config = dict(
    n_layer=8,
    d_model=512,
    n_head=8,
    n_kv_head=8,
    head_dim=64,
    d_mlp=1024,
    vocab_size=16384,
    activation='swiglu',
    norm='layernorm',
    norm_place='pre',
    norm_eps=1e-05,
    positions='rope',
    rope_base=100000.0,
    rope_fraction=1.0,
    qk_norm=False,
    attn_scale=0.125,
    bias='none',
    tie_embeddings=False,
    parallel_block=False,
    init='normal',
    init_std_qkv=0.0245,
    init_std_o=0.0,
    init_std_up=0.0245,
    init_std_down=0.0,
    optimizer='muon_variant',
    lr=0.0108,
    lr_mult_down=1.5,
    beta1=0.95,
    lr_head=0.00481,
    grad_clip=1.0,
    warmup_steps=200,
    schedule='cos',
    final_lr_fraction=0.03,
    batch_tokens=[32768, 65536, 98304],
    seq_len=1024,
    doc_mask=True,
    train_tokens=302400000,
    steps=4755,
    dataset='wikipedia_en',
)
MLP neurons of a small language model. Each row is named by its layer, matrix (gate and up: input weights) and neuron, and shows model dimensions 208-463. Each number is 128 + 24 x the weight over its row's rms, rounded and kept within 0 to 255. Numbers have three digits each. A neuron's up and down rows have the sign that makes its largest values positive.
Before each neuron's rows, "fires on" lists the tokens most often at its 100 highest values on Wikipedia text that the model never trained on.

fires on: "a", "| ", "je"
L2.gate356:116112135164112127154145130131138068123116123118161112186119115136099120150116105105134138131104128074171139109101140142139133128135126154102167147104125113171183114055142083135093137121089129107096108142103098157135139158160155163118110147109096130084149139133119175154120150148103129113182143105126181116173118142154179144133150134091048174123160122096114137165144121111148127146130136131091125073091159136076123095123123147145109142118118119118128109163139091137125106131152114160145108138083127137149135123128126141136136148082167119141131138173109131072135112131141097126113113134128094126162139119102114150136159116119116107093144115167099111140132110108146135146101137126123115097112138122104084147156170140149133109169177123149132078130101128081115137130110105
L2.up356:095176159162113132106120130139104096113104164145129131192137124124096114123149129166110107104111102151105147140141149163108134098152176164108146125129096106113136129099107125118142163096138152141117099125119149172154128155120133115136132156097056138137128155069164150145147099157096129172176125114110159188180122150106123164120148107136117146115156118108080140074159150100138179140104146143085169088150123140092138126107127085149178096103139141129097153146134155120131121118147117131136132122085065157155125115123128086089181151152167130120162131114135133133111116111141064182171111126149113142163116173121145126193118142150147132103100081168112125123141135117106117126065128147112159118123135130080129095159115132120111100145133124135123109154117130120135165111096181

fires on: "/ ", "| ", ", ", "=", "("
L2.gate906:155119136174082169151150135111140147155132137094176109150120112146145094122131134140206122133136108144146113127145125127133112109135111139116113129113097137135134125144142119107197125105121112137140107118131128145106120127154104165151116141106134116137115141099172148189212117154108161096153122127121137137111110141130111115115125108097116124112102166134126139124145153097118114130150167166107147086099135158132156131115119086132122141128148120129146163159128142094148146123095110141106117106128136139127178128121141093144103174152101113155125102132143153153120106140108110107124094149115129104112134099099101119084106108115164105118165107116072148123114185176136113128146149102130104096115116136124115130149139103121153125201158100057140100131146153136084149184117094
L2.up906:146156156156094140111166109133105140134089111159118108149129110140158077149133148136085139109145129117108172120157140090116127137151134122121158111121172130156128113095157109104107137142150166105114175132120139109120153146104135128126143171087131144122084135103100144131145117110111125083136134137085166119169135152151111193132149119127095134093098119137152124151135115111090143141145130125140176122117097158110136173106117094090175112093115140132081133156134120116154111111153154122158150111136091114098151147170145130139065136112130149121077123101149122103117129159113114123108135118109133142131127092138151151090129101121111107148123135104103109102111090129157144110127170086132116138134130128101111118122180095093137122119155143125130077135131168150108147154131095

fires on: "as ", "from ", "more ", "\"", "-"
L2.gate144:111142134113142107181160133088131128155118150140095148115145112139170113126144104105187097135152094096165145107129151113128108152118098136119133117125145143136129115115099147128145150122128134124130124157093135173093132144161128126127141123116098130122154167147124148156161108127124147160097123140132135126098141124152143090131162111088116094047124113111132124115125131120059114112119160112106126154165121147118042148148148144127158104106108096106109198127111136111131123124151141168135126093128113149151139124123135129142107134136133119123108114136111153105132078116096102139109146124105138118135157185118140121079128139099137118140142157125128137143135105120066124127161140164145104158152135082163124128136132143159110157172134172141139136081142147105140097153116145
L2.up144:119101132090106079147155144132113158154126107104093091150133108152176103164129163113112118153147089115135105101166147113136120157122101111131120125116106146125098121110139163155116147128142104122148131146132098169124148133152128105151114094157108109097139179154107099132127088120124148143128127070107156136094143097154100103104168130099143087129159100108144119141121138103074118151130143125093115142179119165142068156138121116130164103131129153120131169155113136106102139108137140168130124134080109174107122112134129155105130169133153126118160142150102140147138118158111092138080168087112110124139154140111110152110148116133126115142144136126140065153131100134070123160150112168186061182146127075168113130148105117139118125145118163119123122086135108109120124122102136

fires on: "and ", ", ", "American ", "/", "/ "
L2.gate290:135117104141175141093128119157147125103125176144174135148112119147118164115138139101166121113098134109165109116108086099113150090150121149142166119194117123131100172106118119172122077133110128111118119130165085151109066154125162124128097161176137156130098107108142138163134142117154077095109097143126123116108144110106118148125120177154113179099152151085128118145121120154114125136134175143138122138166096135126121114126144144095130128116156163135154160157121117135177157154129140143139161145135104127143108114125129101160121214126150164097132108215118152139141131126180125188130173128109114118129126117118088100074096134123133104124112099155104133128129141153123147134128121116045104146150181097115130146140086185140139149175129187102128133129126134146076139146152135
L2.up290:169148141099137134150162131161138160090152173143195123117123128128115152079113111105163106143140131115130141122121117130159128121165099126139111126146116118118159132102137120121121115153115099101151104135142132129136115116128145109116125128169156162122101108127168114141164151102143105136116106135124080138107119116138112126147119147144107115089114148125133123164103130133099105101093148149129101162142102147095159112122099127121114161075165170082128146193111115141178139147137138148137143134129114119128117110092126103141138202140145166113173073164086128150155115128120149155146175147108087110129130140161158105096119124113093108120098154143113113141139152171120141127146132119134116186144179138129138146150125151126154110133109174113112114098135132117115149118158105

fires on: "as ", "When ", "\"", "if ", "when ", "As "
L2.gate913:156108078088083141133144108107089139120129092134139081166156135145144103090144110133137105115136091084142149132123116107136126135114142144133111154142133151159135070119084112127107180130131135148135128139118103113137107152148149133120139085134140124110101153141119134125151137141131125134116119132120142119119172132155089104116136146127139085113104139116139130146154127079125081165124126087150126118072129152132150167153177146131124090114119148154155113107139097104159169128165136074140132099140072169153112097100143137130170147134117121126129112092105103176135108092103116162114161136123134107141107097102107139152178124120129105120113145129121078122137122159101136103097078141116173139148139155096104113098127130126133116194092115108092142178152091086152100124153117
L2.up913:119143110154102113149127091141118126140146097152140127162125126149098120088111104131146135161119125110101138092184102097105132117118118120136115112088118151134126092121111115108109172137152154164148149144138089136118104134097095153148122099072149107104133148116135085118168117149094129137107154088130098134157142114144140105127113121151122129067149162120096156093146107153127159140124124090126162133095162168151112156146117144131125119152121095146116090088150129119175119122120105098125112135130087191122111136097140149138149119122089159130141144156103098124118115140157156095138163090119100144093114109112120154145185137101105109154145138159134111118129078148098099152115104144186133140137142125103132150085126153086151121137114160146108120068148097151131090131169119

fires on: "| ", "was ", ". ", "age ", "median "
L2.gate841:117112164144139082152137116103125081119094102142132124160135173138130166117089102129133124139162108150160112134136147180146116113124112156138151102085110083122131116134091111154115170122128124083046142128091124142163159121139138146124136126134126127066104107123127145122091147130124150111154108119112130113127142122109110139136097102164166092130133132105127129150131168105131146123137122112142113139114136072107070157154155114128126041119111150146140121103085142138148148109094117102112098114067134170153150123140115149144116099162101078095125102125058157145125086143051134090098120106128124109138139168096156111139116132165117149108099127138151133129127069146144147117122141115145165088136136155066174114112132154146094110172138159160151114106104119128136118125113091
L2.up841:113136126122148086095117130103104144149156107185137098164093114155154120128144126095127153148133157135138134132131108115142126133085115106120099137083130164118127146134139122133134162093126098133105129095133163113053142133127103112151132133157116130106116157139136043098125126141170114104130146092130176120149115140131093128127124102154168090145039093092110124067126142112104121125154160114098124131121141123147132141159114107104184168128138145107122157124161131130099105098151125114132152145079141109130130108101098141128118101151105100126170121112120135153095112118079179109099110122106123162107123100105105114136167166162158135103092144156142091165124121138139167137119129122161109092146109135119126163110133089127124137125126145140134110188085112165155089102161140

fires on: "/", "Per", "number ", "Best ", "/ "
L2.gate503:121172160150120130137114153153138124134114090124121099114134129107100126112088143129107119095103123100121149105123108078144175120134116180184108104186141118173144111174110119159132128133152117124144160107133103137135100094160086134133100108144122154108107140134147104147173125094099114144134112127133146088110174135117129163167100154125134166135148117140174130100146149130109121141122146167073115132145096139119101126106143118128143149133140165128085112136100087139152073142125077153139115139161118140129126126129128133108108101123141148112137174140158079151117095114110134172087115116155097137113161132111147103117127106100074096143151123112154123146140093148131086160131145155135136173116110181132132153104095140169118110106166116108123110121151163100112151145155119
L2.up503:097144128067125141149151187126162127157116125114152116109115114087125166107136176138103118145059139124119100166102148074099118127126115167172138127145163099167135115169101070160138113154179146155126147117150094147131151133127113112157143096144110149120169152145116124134169097113128125126140165135154136119130134091150136182153133135100112152135162137145152097107129106154090119117103138157101147123169132145115127120066143143118133125133126121139131113145090103137178097177140109172104091109116126133119165120151121169100118130105162141121126131124139116138127086135115129155144097176138095133125184125167152114146116092107107088176122127129114043102134116155151137168098101126089129116091098180099132127117089137127133137125166106132138120091111172115147175122117100

fires on: "and", ": ", "of ", ":", "June ", " "
L2.gate975:126110149086125121153114153145104098136097139124170112163105131134111119140115130117156150093124108138111127073133126111083147125135105118131115109077088117153110152103119114149104095103144101142151140119140073193159110133170146172118119130124126103106127108113130118183089141124092150139134132165119109142152117154132155109130117093168114118059140129105146125097096135130151152152132149122105116152070165113146114142096114130146118132137093054148121139177122113118114118162167134104132143145147089162156143144128116125179153158124146122134123125114106069095145111114085136139148136084103142135156131132137113083141143093154195128143091137111142134082145142156079104185143158133146109096114121145182145154174157107101160158111127116109124099119122150157133139134111099
L2.up975:079114036118120147131123153124118104129115140115130129127114137150112175130101136107085127126141161132116150145118079154097100110078094135128123165103168119149121122150149117107118088143136137138142123140133129112119140051127116155140125130083121103098130111100125083135122124119088104135086136153112132144142128130132152096135119173141114153127095125124108134147163162164135168094157142135082138142119099122153098118129121146099100164157133091106132136127136090144158101124168138125076127147120145147140111134107138129124183099121136112081132126161133109096114172102135125099104126150102147126152118087113065097195084118133105138136078123172150133094131104112126163200123128123129150130115128117159065134113141165123137149133126168094181105111106123151121152153123094

fires on: "| ", "/ "
L2.gate7:104114091116122125155121128074083137148122112138154106137121077124125127143116132102097151158149129114106115131103118196131149161137165121142146138162146152126107106114124148194112116143151143112147093105117093084170158112079119118138100083124153105142107115160168104121122118139118096111142143111111115159129107150149082137106163113148115137108141123119111138135113129142154160148154141140128103132149142135112106128114155130122142126129186084100129143106080143115107156113122140114129145125133100122121129143109128130136148128154110115090110141173147158149107109162116090118140106151105133143128117117120166135089144091136137122130126123144166127140165151156135150106099110133138123127153117142154104156081111186117139157121118184146072123107066072133095132143128135
L2.up7:148138119108120119134117104098107151148140162138106158132131097163103151106134148099175155155102103111127127094122113173047121133159132178134157113152122109149116122117108147121140164149100084113132116135069125146128153148118108142099114109121174146126138131187130099105092117123153147128146132125128123120133106116152112128133138085151100161105128158123105157150137106113167113174127165179124112106094129144116196117121117136154133119134118091121115156110114134151132093134091138112108096131137132135157130132120120127149124112139149121100139135194130142153129138177135125117138153147146107125109152157117140141175138082146085124128146127156154137113155143129148111135131144130157141099112147125153140146106124158149118096148154147072051105134084102126089152091133141

fires on: "\n", "===", "| ", "=== ", "with ", "- "
L2.gate910:166050133100116126116131148065147135139138119125165136120127143101125121108188131127122086140127129112173139090105119154105150164167123144104134143154167113127085171087122127105141091081092147117136147129120107141174157064115112109114075109118144151095121127138077098138099137091114107118131175138159125130145118106096132094131140144157151129146115132099110095116123137118126160158136111119099138097165145117171119127093144157129109121124167162098107148138144162100130141123111122194114112151192091120103114096120143161153175114132148133118113135116131114099135128135126156139098103115099130132158137096112152139181135118110152102122122147129148130160170156121086150098156115157106127187122137135063097167132110140153121124075103125127076101155143160145124124121108173
L2.up910:136111156103120149133124158085115115145119123149131168096160126107131150141111104126181120111138126144169101142145150138063138189138116094121104130138150133155091181103155157137110122125134112095136146106102094135152142125141095080121133157118125125096119097108126137138096112099144085083138157116120149091146119133120140157100145129151184173066135134093140124102120112171132108119135127139113092062141158146143145121107131166135134137114129107122110145128155103125100183150110133132113096159183120152103136161142148138119106113111150096159093130096149124132131145162144152163143143140101091144117126130116124157171136127115112137100153134146163141129159142157126087126142103119158141117090155129149094148105176118133091120139094110154104171151135151186139151081104119

fires on: "| ", "op", "is", "os", "ar", "o"
L2.gate650:135164168130104101131122129082084144106131145141178133129149158099147132164099113150147180179132147118138124084115124137107132184133093134102131114132118114145109107099100117142118150116120117125127109149091144140113119103128154121120081085113142131144133127152146094131119147134117150159117117071132116113138133142117143119131122132083119187111096122129100153095143097136152133153117115137124117182119130098138122137105183144154131167135120124144119137096126149143077148106112162179165122063111129141117146122126172169111110148126113110105153096097131177162161085156114137117142056084087136154125148126160131158121114123114147098111125128138086140129162150108152148101115132106106113106142119134126087092094099142094103133196109120133124117136122147076122123158161113
L2.up650:105133138146145101127089166109132148121106139163141147146079133113201115148133134177141140132087147083125139098146101145116119109138151134166116117077092157119058117089140131128110136104109164213110154158139138155144173122129130140115134127131156153128147129087140129101123108137134120138150089122126109126117094116120148126123149165126117150142126173146131106137104104096099121150133153093106097101159112156146119153134145085115115120128133131136128107131104174146079122128137164131143131134116168157115091149146105128123136102109144129098107122090100166183125127134128134136162122092136133139190144158160081157128107115129148116114075107187088109154126111151118156101179126128116139140134140122076122149110119119129121155148155162115113087146133172096142129120106155

fires on: ": ", "; ", ", ", "include ", "including ", "as "
L2.gate357:132149133119103146168151142139162104115107124135131127135151138116154160145109136094156136131104176077124084153136098106102169154134117134131098145124136153100119129071137161136087116142132137087150125083099150103180124092175094122115162094100130153162134126129085115123127136111123125103133102138096091131128151100124136172103140128112121127154127149106137159097072131150162108144136153141144097154097136126099093154134147124122086137131103079134132107113157134158164124155118096133092154109140163143105136123195125110139128107139193120145125103130131141112133116122096173141152129141101142088136150111161150094101119160160135103138138103115128183138116141107138126068125140126098147115134126091133103159126163086099117103091166108147114131135144143102145122135162091
L2.up357:126166140128130133102066108158098127098145125131120149148106085116130099119128142130139127085138119130116110171142150166134116121189131105130180138156130099118134173096172109119078149172120126184129129103137155149113171115108141140111162115137164119153172125123157142166133125138147147135130134133165112133105152136124126153124141086162122111108148173119139067154112149129093110134156141111124125094106146128076136133144169123109152150136132126142116097121150152136164132176134140133149169136105113123178139095108119130140132107147152144100077140111108169132134132110121113102106134113147150125076112132152140143078109128064171098112118148133131145133069132142122132131101135181159128133127149143075151128116138149151109152087146129128125158082118079129146138061133156

fires on: " ", "| ", ": ", "Un", "As", "Mun"
L2.gate269:124162125104074127139148115104132117138106110179175146130123110129135114159122143127107109124140136147109139114166161123173097155129173144119108136132113100123096137113128123145101122139145098135093110118136152135135104136114149183098125093169121088151103111098091100137105177130110135132116137143116150086120174144118113117156124154137161170077098126084166123161115142165098150136117170099115151147126109104169119092138078134099106135105146116132205149132135124146107159150119124147121134082176112098132108136073102196148119131106087144074144137120145128135140137177118132125117108145172134101133121147137147112172144108087165125156116143109128100139141146130102144126134157110154081076113117142105147123160138141131100163127115111116122133123127131150177124109104130
L2.up269:140140097136113122110090096102090129147151149128131115127160126116149113112103133157110128085116115136129115124144178131141112121146164151104082112072153091156120127163138057126104131170172141136109132096111116128136133099071142116109124111201121086093113150129151129116150132149102139127127133141143135122091129159161130154125121132125145134094137091107108176118142115124122128122116156125128105107144160097164140125107107085071146128141125080158160142181127100146129128132123119134161124139123083119086166134127113116158187123150102100148127141159173106106158085161108124151140100129144145131109086114114110135148077118094121091117129124115128125123128110141128111141170099168159128108114131131102112125140096147098141156121104120124125113127133183085152154116143121

fires on: "| ", "; ", "/ ", "+ ", "/"
L2.gate48:115168140159094153145112140119134122159143132168094106111148101096116139125158173147106121111111151131170141106109147122113144142152114159128145100191136091134125089085125133150115145124117120136072130141117089140120130103098135131158099113152097158146132130144115140127155113115133089093127131111161164119107107100090117134146131136145146183143159101148141138142102105147143136130133121128125154159113112109122152137111146119094139179128179154150130123115143106149122143149107172130122108117173151120185166112223196153148105155120160099146099119073146124148125126130130136131140088151138150108129146124127130101126170146148131129110122116149158121120057112123082082134096162113077135124125131101149143143107101153114097131105141150174104108178144113103143164138084113
L2.up48:141131102135151121152152142093106114138092125102121126112116124130159140117142135139137093095092111130173189095116135109114136141144130119116162094102141157132130117128176127152126142113153138129119122159171142150131129111180120173153165121182148111146094112146149120139156127140150147127129145118123116136145138081130119155134129118177071132150125132155102107158105124117144116124121187069115093098104121127127214106145124126144119142113130156137111147135090102124114082121137141088118104109137116111129153126145114134146084140137145128120129143069134180117140160120109134153121116158147071084103151136098134124141154095096075127143137142158164113134110160116143106145125158170152095160141115085167125111130138095111122064145140174113128126108124117130117128133133096

fires on: "| ", "of ", "and ", "with "
L2.gate318:142094153079165126109116168131166144118158143124144149101109108140142115145105175127114137162160074139116116138110081164106139121112179070123121129121113121145123179128124123121158136148105109127093131144149136109119174116118115131147086129174154109118144178129152113155110106107134135125117174147149186161120136136100139184111122115148108139142132128089127110078087148124122150089108133148097121155097135162118152096172090123149106113122135107119123115145122136112181137096119154118085143077102139099143135173109094121106125082113099080095112167106138138108143112102109117094127109117161158196090120092110127161114148148112148132127096156144119111157085147107126174110117154120103183114144104147141132065085117141128113114179130125139159133171104177120117127166140125
L2.up318:126121133140117126120128169132163131131139172100140119111138137150106162097107147149155147110159134135112157103147072164099118171123154112094141111088106116100132155139126156128149083141130146126098147095116185129104156126144109125121109137127147131110136116104152151156079120135166103136144140139108134131138113142152116143144131104150115120081120105100081148140154098138155075108120145124114132125100110102150141104162084139163074131162110127136144145114153115089139119135136125120142103170082168148141101108088132124103129086087091160125044160178137126132124165134144108117129114076159144167100117142138121133108133135174128089109132145123190121119145108156135119124141094084153189106116113115173128119152113139111108090087100132146114096083118111151126171181129159

fires on: ", ", "of ", "ri", "il", "ip"
L2.gate951:122095144114072133108165155111130120134130141146133154085134142112107119146158097130130122132143132110091129131130139080209131134105128156101165108115134161198140102132132146110130112138127119104146102107175105198108120170140153137130182105106101137139124137162141130086167111123114133120110117104099115143132100111071065119151135146133118109086165121141118163147111168134152129142152111130166108105109105165134128144077129102147117147096140128116143140152147119148132130124099129156161147112132134148117097132113107107134117123109132118190079145130123148141168158131097125112124085144117108093165140107141109096134150100130136138136180110140084110109126164125148185148157136116133136124141098143189121174142162133138109168151136088120132116150102153141152186131111101
L2.up951:138108160093128065150150151139136131126160109124118082136165184163098127099089183153095114137070137144160141115097108127131140132130128126134153168157157151142113114155146129122131142141115105129101103132098115092153155126170135107124120132130125097106128155072175129160105123166141130104132165123130145127136084129149108110123122132100130135080109171110156123130143131093130161175105135141128145119122090125075115130138117114144139126103086171106184125140101100128145114139107092116120132130122158135141132121144132084122151186158107141130140119172122136117094101148083092110175132083132145126107132106113122128128122115151150127139113150114169175130142096125155141130094123133101076133104094147112134140139113087145118140144125151144140166143134111113118127121144114

fires on: "at ", "At ", "% ", "| ", "under "
L2.gate731:114129120133111157128124130120137134144137124102152109125147136123147133092166099125153139128120134086117095143145156129125162107140114113097106129125140149103136141155120101141138170165131137127118082160080087147128111161165148089097098104106158137103134131135127146109118086078075130119105157130111128149102120108151094148139107112140148175128121098132098152107150119166158123126132119106097162144119152102108133145157132150141194122125115070147095124138137121129108075134111164088114118132093142139121111134125120104140131104140139147125148174067110133099109105137077089133148119103146105058108123127123136145183105151132183122094144133128136107187140137114145122117134158149116144144129109155114130157140176116108144104136129094115154132166106141131140066136137113
L2.up731:122135145135081159128124096151138116146133084106126115144135126114135118135176168150143149138102170121161126140174136141092131135116146118112135144097133117136127133137107098146142141161167142129118069176127098127170128124103171123102105118114117127124174138099130124110129105127123119124120139123130112176136114119174127152126102154142124158112153099131096159118121119162150112110128110124090167117136155122063192144123120140124157109131086125097094136115106120150122108138106130089137093146138155151126114118106123119158116147104145143083185164114121122099106148143123102108151142116129104092127124126096149152140076149156174099134127133147106124181160105142178149088116152157162080124166140172116112126158132101108137140118088139108166129186132126117105140170163115

fires on: "| ", "part ", "War ", "is", "iz", "Part "
L2.gate173:193142117143119117099110122088158126100155105123172115124106142143111150109131142114115090122088132137117104095110094141150139149114153116130136114115132140104128133116151127141132121133138114094156115160219155147116112138110133109130133114171123117140180178089114124106103107117104105145114127148119172117096103141135108117127129118113118141133180070125111125134131121137160123132098148112069114109106133060133132124110112126130138147094131121138130155099126138102096140123138101130136159120089186145177179118115097128114093137126175112146134134104139100100093121099126136118087097128140118124160166098143091088146111125094134125145128135136124133097153164122132122098133165065116117109108112106134119103155087128106113113133119093160150115124123141115146132135134137
L2.up173:120158124127119071152118128120122120125093127173096129102130120114122155121103139143106119106110147154119150115166128128127159114093161126118127118124119123112138122134141104115104113137155121106126107124117120185142126133115130142148140114162167149134129112157144104101154105173114161133165101122162108151118117111116116175128103094100116108120097159166170133157110088146114118138137127125098123123143142097107086125103103165103143131061134146138110116174124152111051149116160154141120102124095107126121116143133190119158165120156135118116099126138120101131082092133129120144112142103099165129135144135130094144133128114111137169131123120143114098162163078137120137133114113118067160146100131111170105172099102129099079103149111140176126116139105097114118086163070178

fires on: ", ", "\""
L2.gate936:081116142126138165099182124153128125088203124100092142165137123123136108118108139125129137108117115112150140113101153093130167103141131117101166114108096167125125079131125150167135128138079147138123148147113217126142135137096162139129168112122145180147142135171129104132151123092159119148122114133105103115177162102111138109094108168101110148110131151128140111107138101141072161112137140137150106136105129116135125125113154133103163125095082127126107165097123127114119153170133120117103138138094143135151097122148156103132168157142134175138137107145122126149115111116103121139148127115111087119150137176178148086124162140143154132129115125155104105111098107164103116122088122096139133116114146139133143134137119104087144116154114122094173108149138149116122095159116124
L2.up936:128162110163141150148176105150177106137177111142126123132115119148131104118107138151132115088122090107137126116148130113184114132112073118132154134164147156171090092107111089125139134170119116147131095140171175136140180111097134137104132131123142162167113099127147133146128114105142113107128101159184150116163080086095135144147151085136131147108128149159111135153134138107122153145125123162154112165120133142095147166132142140165143128123120121130090164153150167121145134197116131168130128116119179147101135128116159105132110140161121171098162113130113175154120112120111140165113144112118167172085138112127103124129119106160133104147173100146151127151141099141125116146130125140118104132108092125104130149128111111113109121154139106117061144141119156103119102106106129

fires on: "age ", "–", "there ", "or ", "of ", "to "
L2.gate114:094127136154101143123127126169154125116091113169170112132145097142109125112143111092159128136118167138154149139090135075140156133120109119167103138116071126123134095111095139132146121148143161125116124129150131145136151108151118125135131114177161121176120138113092125213144132134118119108111112123168162128109112125102111162116155142143144173134118121122142100130144132164096109126133147111139120115122107143143091155134126078162127120091091092123137144139118111111164108134128146140122154139112088122136170120084084191116133099155123132138129116146112124168114186126136115154160168181124197142115112082148114132118149097162139108104147109150147122104076124141102114122139123179151156113120132119126103106058141126152168129098146116160142110166140133166164116126150095
L2.up114:116098153126107068120079152120105156119130093140129138166167132138126111093158096102118129134113111097093127122152150129073175121164141129081145165148148098095093165123105128104163159137117131095141105070111105131147091131099119127132112107143108131154107105100095117104113146159155114163162159124130115122124143119103120171127132093140147115120141136103125136118123127174112128118142099121127136149136137120107134116116126134074103143181110109113108128137139147116074191092119184128143116161153094117115098152138129176131172118166161185113099141101117124121149134094086131186143101133122173123135091117067157114129144143113132143103147087102118114141113111149156118200169125133126147101151126129117129106141131115159116131118141111145135147162143084099118151068113088

fires on: ": ", "/", "from ", "to ", ", ", "as "
L2.gate771:085155141145105091168142117165100135116091124145151114114123094147156181136103082164137134063132101152157117143142139163123139096171084120133106105134126132089151126144153117130104149098110116146106143158135056120101139100091127157144103124162107080110095182148100146184117136120096175128122133140142116170136138149109147149115133127099103124100143141129140116172154103122132130127136097145151107117129138113160151146089121149113102086138125079115128186121141123130116104129123143133117135131199117095148112108148135117132119124132132101095121144117104150132145097115107112115122115143126144128114132116138144124122101109117119113173123109109141154133164162120121117109115145161105118129117131076156133126163125110133148120136090142080141105120113129112122112122106113
L2.up771:154131114118120119109154166141124171146136101086160123139132134154161113134128136156117103152080106184155105181143109096159124126110129150094164093141110106102113126142088119174106130132151107087061090131133082117130092110113118099149116084169094194165089111131094155076139133140151126139109148115066133143153147135096107134181121112150141078133112124094149127147107121144129138143105126119153108110156109109126099086147143131125132138124113130122129090161127145161120115126151166111079120134193112138164097134146108149162157125117154134129178145123130104117147132113153086122117123145116118141151093168143090136121142109137141104138099156143145119133149156145131100134150144115162120148161112142155130160122092081141114136162107122118132127108105081136048089178126151

fires on: "| ", "; ", ": "
L2.gate482:139064153115084132141124111114110149102127150078158145138126114092111109123156158130167131113125132146156103111145121155068154158147155112113081137126137135097096098142087135163140127140136157101100181098142113115131165111154137164114130126145217149090143136173136115156106123113151124120117120144132169113135133129144080152089109139171121098125093175088146123098106123147123067130104155101142127100151143088163134122133115130159126103134132130118140113159109108135113122106147136112133097135119108111086094087134080131133108146126084118124108136125146140135159106179129114113153125161132076157133125167116095168101145149175084138097156092124155098135134118139140132127146159112143138100113124142121155168162145133102110142170115139138089141164120141103146174107124127
L2.up482:118109112108123089145094089162132126184128157137114159084098128175140099084177142093113085080136139130117098143157157126128138153141131141116119144080120097116124122120137112152101128138106122166112110101179093125118139133110102151119135130110155163098107182173124146148128137131143079166185138135160151142130115124158109116126127083151175101146133152102141112104122106139153147099126141113109123127127196100129168164127062154113125093128162125122121128129135116136122124135155143125125080140101108091097106117124133130162109093183117148107118116109127113097124141114154150137126149116133114136170102124140143140098138151155134103114159103142152140124101145108148153093170157128149127103125140140144150147135104146130062117132122134114111132126110116111143120109113154

fires on: "\n", "| ", "; ", "^{"
L2.gate174:152119112123112178110085148154106130166136101118125126123104176172114125166120104144139131127110139143092126136146173131126113144096146104133128130102143105124119114103112146141162179153116126133091101089167100152134112103133136162114133115133148149153128107121139140093157096143158153096111117101119188130121088118120123105123120119088098147151121126090156157123134152149135113149123142123123132099161132159144082073155125146102124092115152149131131121114134132116159138135158114092156142146148111147152125168113106163125115077094151136086148144109094190168121155172139147124158171153126102129129131143093148120159153097158086074101132115120114115115152152157172106128170101137102146159139113140126156116115123142101144128191120148111142104133111142142107076102112127
L2.up174:120090123171131116121158163201088088167136115077154110132099113170126123099141144162162110163110110113084124115151133148114105120160117139103152108153089128111126114122090160141158109131129137190114092137131070162151117118178144135129128151123117153132110113146114123108104134092091106135141132108103114156131125134101108145151103096138142115079111134152105147112120132121131154138140093169104111100129115170097134125124107141159148131096142137137111120149151125122124125113121075151123122160174117153104149126133155088163085158145144098109123155127144142133087115131126128119157148144101147137164148169132095109111107144148092107085126113121110098107136157119159137106123164103111136127119148211147160098127136119141096131105144107129135080093085128126139122117152132

fires on: "in ", "for ", "of ", ", ", "on ", "the "
L2.gate98:102134145137121140173086184128120108101118119147102151130105117116134157096110163149151076129125116106107126113099163094161162137103084108153088152123106185093125085148103128133144125113144156156165127086135159113123118121157157164105169141111091141096137150149054101118088203129118134098131123117137103105170125129120143130127109136104152106130143097141116142160127144129140140175147112106151108114131145167131079125124091133115160090126135101138149164154085127187128146107078098096159158111136162089116100137069149123091093147140107110175124090116148143133112111121105128124126139125105131098146117090121105110131143116206127136141119136123126119116121138129098128096156080139124114119150181131109152150136122154133094153134091121119124143116142141108126095085086110
L2.up98:135117137184095111126093119117153108146097132090082118105147100135132131135070138121110170173069135124110151136110096103100136174110107096127145139141195140103154126116151186155139139058108150087109130134139121112132138123159125082142083093095107104097140155081126098107138115150117129112142142154102140147110080112054121110141112118128128117173165173143133102102115117097128088163135139153110124135115105112125122128204118089098121137152146103133137159121130109127117118109117154110157094167121156157127156192103148106111138112116132135112128148103132125129130144159110175110134117134184105098128159133081157142102135155135136127117127117115141112095153113140130133106187158118144137098132124134136152101118119134145107105116103145117116134127128128137070123157091124

fires on: "North ", "1 ", "East ", "Central ", "South ", "United "
L2.gate574:136124152056117097115111113100148163126092085084135114089155125120134166114091167090147118111112118135087125121119052162166121122126137141123124129117112114116140099137168097142128144076152141143149117145142158121131163119085137109118066092146110128140124126131112114104079120128146138120136125174131126118152088153106099112169125150159117076103124149114098096124102163138123127089116119112123121131136137122157156140138151116102109183129134076125164127075122138107124120068131142155105158136138144127144145176156106175138150113130095128125129173136122139102133106138152142124115113126111126127125173121150136150134176115096114176138112085135099142146106104138123140141132084110134124143128124176083137084163120116151133152096100138120134154127072127128164125109107135
L2.up574:168110115155106118083133132084082149121144146142116117117133108110161127084081124076085147088119138135158118141147114132128119150129147109142125110145179125084098104123118138149121098116126179170133129092093108100153093145136129147123100115121158148134120125117131195071153119114129099093137073144141156141100138133135174139132166127106129147144135152127146102120167127141162137112132136133098126135107141166126117137135148084138153094099146143128122168122120127138158149106109108095144155106102122164121164149127130121159119135136126127141130113193124134071134129167110148124105074138136107106140156101157105115165101132131162086128120137126103166100156138163114122128086158132144170107142090113111111127140150113115066102157136139136125139180163146101107152106120131